MLP neurons of a small language model. Each row is named by its layer, matrix (gate and up: input weights) and neuron, and shows model dimensions 96-159. Each number is 200 + 20 x the weight over its row's rms, rounded and kept within 0 to 999. A neuron's up and down rows have the sign that makes its largest values positive.
After each neuron's rows, "fires after" lists the tokens most often just before its 100 highest values on Wikipedia text that the model never trained on.

L3.gate214,204,219,186,149,211,216,205,244,228,217,189,165,208,184,241,233,203,184,180,184,201,190,191,182,190,185,194,170,231,195,242,164,180,204,226,195,198,215,188,203,232,196,199,188,218,210,203,186,206,215,203,216,173,165,223,220,234,202,202,209,210,187,184,171
L3.up214,178,204,194,174,213,214,226,219,202,197,192,196,184,197,181,217,168,194,178,171,192,189,178,179,207,207,188,187,186,169,186,216,182,214,170,161,204,193,207,244,223,216,213,234,195,220,177,203,219,184,201,190,230,204,208,214,244,191,227,194,212,217,202,200
fires after: " the", " Reg", "ap", " Sec"

L3.gate510,210,258,188,203,165,165,165,217,221,216,219,211,232,208,200,226,180,166,188,215,206,217,199,207,208,199,204,186,196,219,201,216,217,200,187,173,197,176,198,202,225,183,180,188,165,209,216,200,179,206,203,209,212,189,188,187,222,220,249,189,201,207,205,221
L3.up510,215,217,200,233,180,210,231,228,179,201,222,216,235,173,193,187,188,191,155,187,212,192,184,172,214,227,194,223,187,182,174,227,215,203,198,205,230,208,191,218,207,180,199,207,182,209,175,151,177,213,249,189,177,181,191,206,184,202,220,227,194,224,249,210
fires after: "==", " Ad", "==="

L4.gate623,212,244,212,192,176,202,189,185,224,173,190,189,185,228,216,190,157,201,202,174,190,208,160,232,206,155,231,217,225,163,237,192,191,203,190,212,165,188,168,199,172,217,248,218,253,195,160,165,200,232,243,221,216,189,195,212,200,201,201,182,197,218,198,188
L4.up623,212,230,171,226,143,210,264,204,187,201,206,210,196,215,209,183,169,189,178,193,194,192,227,206,174,188,204,220,177,213,214,141,210,199,198,186,198,224,171,232,200,181,205,188,214,224,197,237,158,158,188,186,217,145,174,217,238,213,174,160,177,231,199,255
fires after: " b", " sp", " A"

L4.gate482,205,213,204,222,198,206,223,198,196,190,194,190,158,215,193,180,170,187,174,182,214,209,212,236,217,201,173,240,205,156,202,229,194,187,212,213,190,199,200,204,197,187,196,169,212,174,226,227,221,185,210,233,224,216,174,199,205,210,207,209,207,212,240,169
L4.up482,200,199,235,204,202,216,203,187,202,189,210,184,178,188,189,163,184,207,208,182,209,166,194,219,209,199,194,203,255,198,242,196,193,197,220,212,201,188,201,196,223,156,201,207,157,209,199,217,234,231,191,210,202,214,190,200,222,208,190,194,200,244,245,214
fires after: " |", " 5"

L3.gate705,205,215,216,186,188,190,189,203,203,203,214,219,192,198,221,221,150,195,212,181,253,178,228,194,156,185,193,179,197,213,177,223,201,198,173,184,154,163,193,205,200,206,224,191,200,178,209,182,205,190,210,175,210,248,203,197,183,237,231,216,196,183,178,188
L3.up705,199,183,225,202,171,224,200,231,194,210,197,172,204,197,165,176,193,208,187,168,179,194,178,169,178,200,211,209,217,194,185,193,258,211,209,199,207,207,193,190,232,192,203,203,144,200,178,250,164,228,209,182,208,183,199,232,154,193,175,194,200,173,204,181
fires after: "st", "St", " St", " T", " F", " Af"

L4.gate48,223,191,213,195,209,201,159,210,218,169,207,183,183,206,230,197,191,196,182,198,206,219,207,238,205,184,191,196,197,182,241,207,184,185,216,179,175,195,199,196,207,214,223,190,196,201,171,211,176,203,232,226,205,190,190,209,177,200,199,195,209,173,201,228
L4.up48,169,214,232,194,210,204,218,204,193,193,222,197,153,187,212,250,151,199,200,226,183,195,208,191,179,176,237,207,215,197,193,204,166,190,203,193,199,176,204,197,205,179,201,211,175,231,224,226,219,228,172,227,222,243,192,201,178,173,214,231,204,207,184,177
fires after: " |", "overn", " United"

L3.gate821,262,227,192,178,175,223,167,202,199,182,236,207,212,196,209,212,179,224,195,160,200,236,194,230,225,174,209,219,157,183,194,224,203,167,178,201,182,201,205,202,197,213,173,199,173,217,234,188,210,166,189,200,199,216,227,173,196,208,182,200,187,209,213,194
L3.up821,229,207,194,204,219,182,178,180,211,191,231,178,173,208,238,207,197,248,197,187,174,173,227,174,187,206,177,187,195,173,198,200,168,220,203,251,204,196,158,186,206,228,214,179,179,213,228,202,195,190,190,229,184,187,202,183,231,237,188,220,179,225,208,223
fires after: " d", " p", " s", "\n", " S", "S"

L3.gate687,190,173,170,222,218,188,171,200,188,180,205,162,206,229,183,190,205,181,217,187,204,213,173,235,200,193,220,188,223,229,190,209,198,177,201,187,202,202,196,178,189,214,200,190,198,192,197,202,200,208,194,215,237,215,216,213,187,187,240,211,174,174,197,236
L3.up687,204,237,212,208,205,228,238,202,189,192,172,189,223,185,197,194,182,210,210,206,232,202,220,177,184,218,185,165,145,201,189,237,184,195,187,202,234,206,220,175,220,223,169,183,234,199,193,200,205,218,176,213,193,227,227,214,231,168,190,203,225,197,187,196
fires after: " was", " is", " were", "ir", " Ste"

L3.gate312,203,195,204,182,192,189,195,209,192,189,190,201,201,212,220,194,188,211,205,199,180,206,216,203,183,198,210,221,193,228,205,233,189,184,189,226,213,177,228,227,243,179,232,159,186,204,180,205,240,189,202,219,244,226,201,196,241,187,200,221,205,186,204,170
L3.up312,201,220,189,208,178,216,233,214,184,226,224,177,227,194,194,178,208,179,185,205,183,192,199,191,172,181,207,211,202,154,237,244,186,211,179,205,192,204,148,156,229,196,211,235,189,173,175,208,214,196,172,185,231,214,241,206,252,193,185,220,180,207,208,163
fires after: " S", "at", " Sal", " s", " Ta", " sub"

L3.gate852,170,211,215,182,191,172,221,205,213,183,182,177,233,147,227,227,194,184,186,188,180,214,230,228,204,205,215,229,168,188,209,237,167,211,213,220,203,227,202,209,211,205,216,223,157,172,203,212,228,169,181,219,194,211,189,199,210,223,210,225,174,194,224,167
L3.up852,191,234,187,209,195,238,183,181,207,222,239,201,170,213,191,194,174,212,194,192,170,199,202,238,189,220,213,217,211,173,194,240,176,185,197,150,192,210,193,222,231,194,223,167,148,201,180,192,197,192,205,171,203,209,203,181,190,211,228,194,196,209,184,235
fires after: " H", "as", "z", " sh", " h", " th"

L3.gate618,195,213,201,229,226,224,186,197,211,200,210,210,209,181,192,203,179,211,143,208,211,211,252,228,220,182,188,153,165,177,177,205,201,208,176,212,203,187,207,210,185,186,199,197,186,194,205,208,190,181,189,216,215,199,185,256,162,239,202,208,217,203,246,177
L3.up618,179,204,161,194,205,197,218,240,229,185,197,194,197,215,211,184,185,217,225,209,211,248,211,190,207,198,151,209,230,238,180,200,167,190,199,221,201,188,208,190,206,195,170,189,238,222,180,171,206,214,195,190,169,197,233,189,224,183,236,163,191,175,195,194
fires after: "am", "y", " Ch", "ch", "m", "et"

L3.gate614,211,220,208,216,199,189,185,221,222,209,184,165,211,187,237,214,146,202,185,205,175,198,198,217,214,174,184,186,196,184,199,189,170,192,183,171,157,234,169,208,183,172,205,191,208,155,196,213,181,203,203,216,205,223,194,186,205,249,213,168,162,189,194,164
L3.up614,245,230,212,218,234,194,198,218,192,181,218,194,215,191,217,172,201,172,169,234,219,194,218,208,190,217,168,192,188,161,206,190,150,177,198,209,186,201,197,180,192,193,203,180,200,189,209,210,194,237,198,213,228,178,177,175,167,166,207,171,179,186,222,170
fires after: " |", ";"

L4.gate5,159,222,197,209,236,216,220,191,179,209,207,191,209,233,177,199,214,188,213,188,180,211,201,193,210,233,199,181,198,178,232,213,194,193,204,213,224,182,209,180,211,196,211,225,232,203,194,248,208,204,200,200,222,158,166,224,224,153,230,167,186,210,259,166
L4.up5,192,180,206,163,222,219,203,207,240,197,180,217,228,207,230,175,199,230,226,210,208,210,185,165,192,213,243,187,233,196,186,218,209,207,208,204,164,202,189,209,229,198,203,217,225,178,194,200,171,194,198,196,196,197,210,199,206,190,216,194,204,194,192,179
fires after: " U", " E", "st", "ab"

L3.gate306,193,246,218,193,228,206,206,181,191,197,214,210,226,191,191,201,202,196,204,187,205,186,189,190,163,225,202,208,191,174,188,184,213,193,195,191,217,175,198,226,181,207,212,214,213,217,219,215,192,202,241,190,174,194,178,196,237,206,255,201,182,199,195,165
L3.up306,230,194,236,185,207,178,187,240,212,166,208,170,207,187,210,227,193,222,198,183,212,183,218,156,210,235,218,200,198,195,215,187,171,203,196,227,204,241,214,196,194,205,213,206,209,240,211,198,160,205,226,203,199,217,203,164,188,188,204,200,190,184,211,222
fires after: " sc", " c", " K", " the", " U", " Y"

L3.gate815,205,179,187,142,187,201,216,225,196,226,203,203,199,198,191,193,232,209,184,224,207,216,226,199,192,213,194,220,203,218,210,206,177,199,197,239,215,164,189,213,176,202,180,187,210,215,250,220,215,167,219,189,228,211,235,194,184,213,191,197,237,186,200,204
L3.up815,235,203,193,192,222,213,188,239,187,205,194,178,188,174,193,219,177,199,178,195,189,205,229,218,205,184,179,203,177,214,196,196,184,173,181,177,194,195,202,190,208,212,187,199,216,202,213,221,192,174,209,175,217,174,232,172,199,206,232,251,202,202,191,170
fires after: "\n", " (", " In", "in", " in", "un"

L4.gate316,234,221,243,218,191,209,198,222,183,188,244,188,195,179,202,203,183,181,183,200,216,221,188,204,184,155,180,206,173,171,192,219,180,204,175,203,220,206,200,198,205,217,200,178,166,201,165,200,200,232,179,219,224,201,178,211,226,171,213,173,205,202,201,188
L4.up316,240,201,208,203,184,191,210,226,204,219,193,213,184,210,190,168,191,212,208,204,192,198,229,189,192,201,234,189,157,180,205,241,172,215,175,204,183,184,163,191,219,190,216,176,150,212,221,226,208,196,205,185,205,186,180,177,176,203,199,225,210,226,204,234
fires after: " his", " her", " s", "'s", " S"

L3.gate205,203,265,185,172,158,218,214,202,190,200,199,236,182,197,207,217,195,208,196,235,230,224,197,199,193,196,217,218,241,183,206,192,201,211,175,197,176,201,185,206,188,167,170,192,173,150,192,153,174,199,220,209,247,218,195,187,211,201,217,220,206,186,204,189
L3.up205,180,222,189,197,228,188,173,210,203,210,225,208,194,195,193,210,224,192,202,211,194,203,218,204,224,204,190,248,161,224,222,177,207,171,221,183,209,193,159,168,202,212,185,203,156,202,210,220,190,211,205,207,187,216,214,176,199,191,202,229,215,217,214,226
fires after: "===", "==", "===="

L3.gate443,208,198,210,233,233,189,229,185,197,190,187,223,225,240,240,220,216,188,190,180,181,224,201,226,175,209,189,214,172,201,186,194,198,193,191,202,225,233,213,223,194,208,216,183,207,209,210,245,206,219,189,189,185,192,205,221,199,194,208,209,182,220,162,192
L3.up443,181,185,219,193,208,215,177,206,185,205,217,185,204,192,186,194,201,232,172,189,225,226,155,192,213,204,186,210,203,194,200,160,195,152,157,185,245,201,191,177,240,191,214,210,184,201,204,234,200,209,203,185,173,202,213,209,198,197,203,163,211,199,208,221
fires after: "ur", " R", "l", "or", "ir", " Luc"

L3.gate587,182,190,214,209,180,196,160,208,179,202,186,233,213,174,186,201,244,214,185,196,203,217,188,232,193,180,164,234,210,197,202,167,220,181,212,219,181,159,176,188,190,136,165,187,178,210,234,210,203,214,197,219,192,202,189,155,214,219,190,180,216,222,235,202
L3.up587,188,215,239,185,188,214,157,199,171,209,174,207,177,187,216,229,184,202,230,205,167,219,222,219,229,232,220,217,218,213,216,217,192,180,210,206,198,174,203,227,209,195,203,226,190,229,210,235,204,217,175,200,218,188,211,230,214,221,207,206,217,213,180,192
fires after: " in", " In", " Ma", "v", "a", "E"

L4.gate544,165,201,193,134,206,206,176,194,240,205,212,197,224,209,190,217,205,195,178,232,199,198,205,213,184,226,197,184,207,185,206,223,203,180,187,208,227,203,201,208,211,170,198,225,199,222,216,224,204,210,191,173,203,222,236,187,207,213,201,193,189,215,173,189
L4.up544,162,211,227,194,186,163,220,197,210,183,217,223,227,186,219,213,199,259,201,187,206,187,201,204,193,205,246,239,170,207,202,197,202,195,184,211,217,223,213,253,184,198,215,214,220,216,196,134,177,220,210,214,204,191,182,193,216,213,204,205,192,218,181,210
fires after: " the", " in", " The"

L3.gate0,213,219,187,176,178,238,220,198,196,186,177,181,217,206,202,208,182,168,191,185,198,153,209,224,198,194,217,213,192,164,212,172,190,215,172,232,181,183,181,214,207,234,191,193,231,213,176,209,212,248,218,196,219,207,233,155,196,204,213,186,204,223,181,211
L3.up0,186,251,190,223,182,212,209,205,189,148,222,212,227,187,200,203,223,218,139,203,200,184,191,203,196,207,191,212,202,183,215,202,219,195,215,209,200,192,210,186,236,199,201,234,199,208,219,166,198,193,208,199,224,188,173,215,235,211,216,184,199,242,190,198
fires after: " sp", " f", " F", " Gr", " gr", "ab"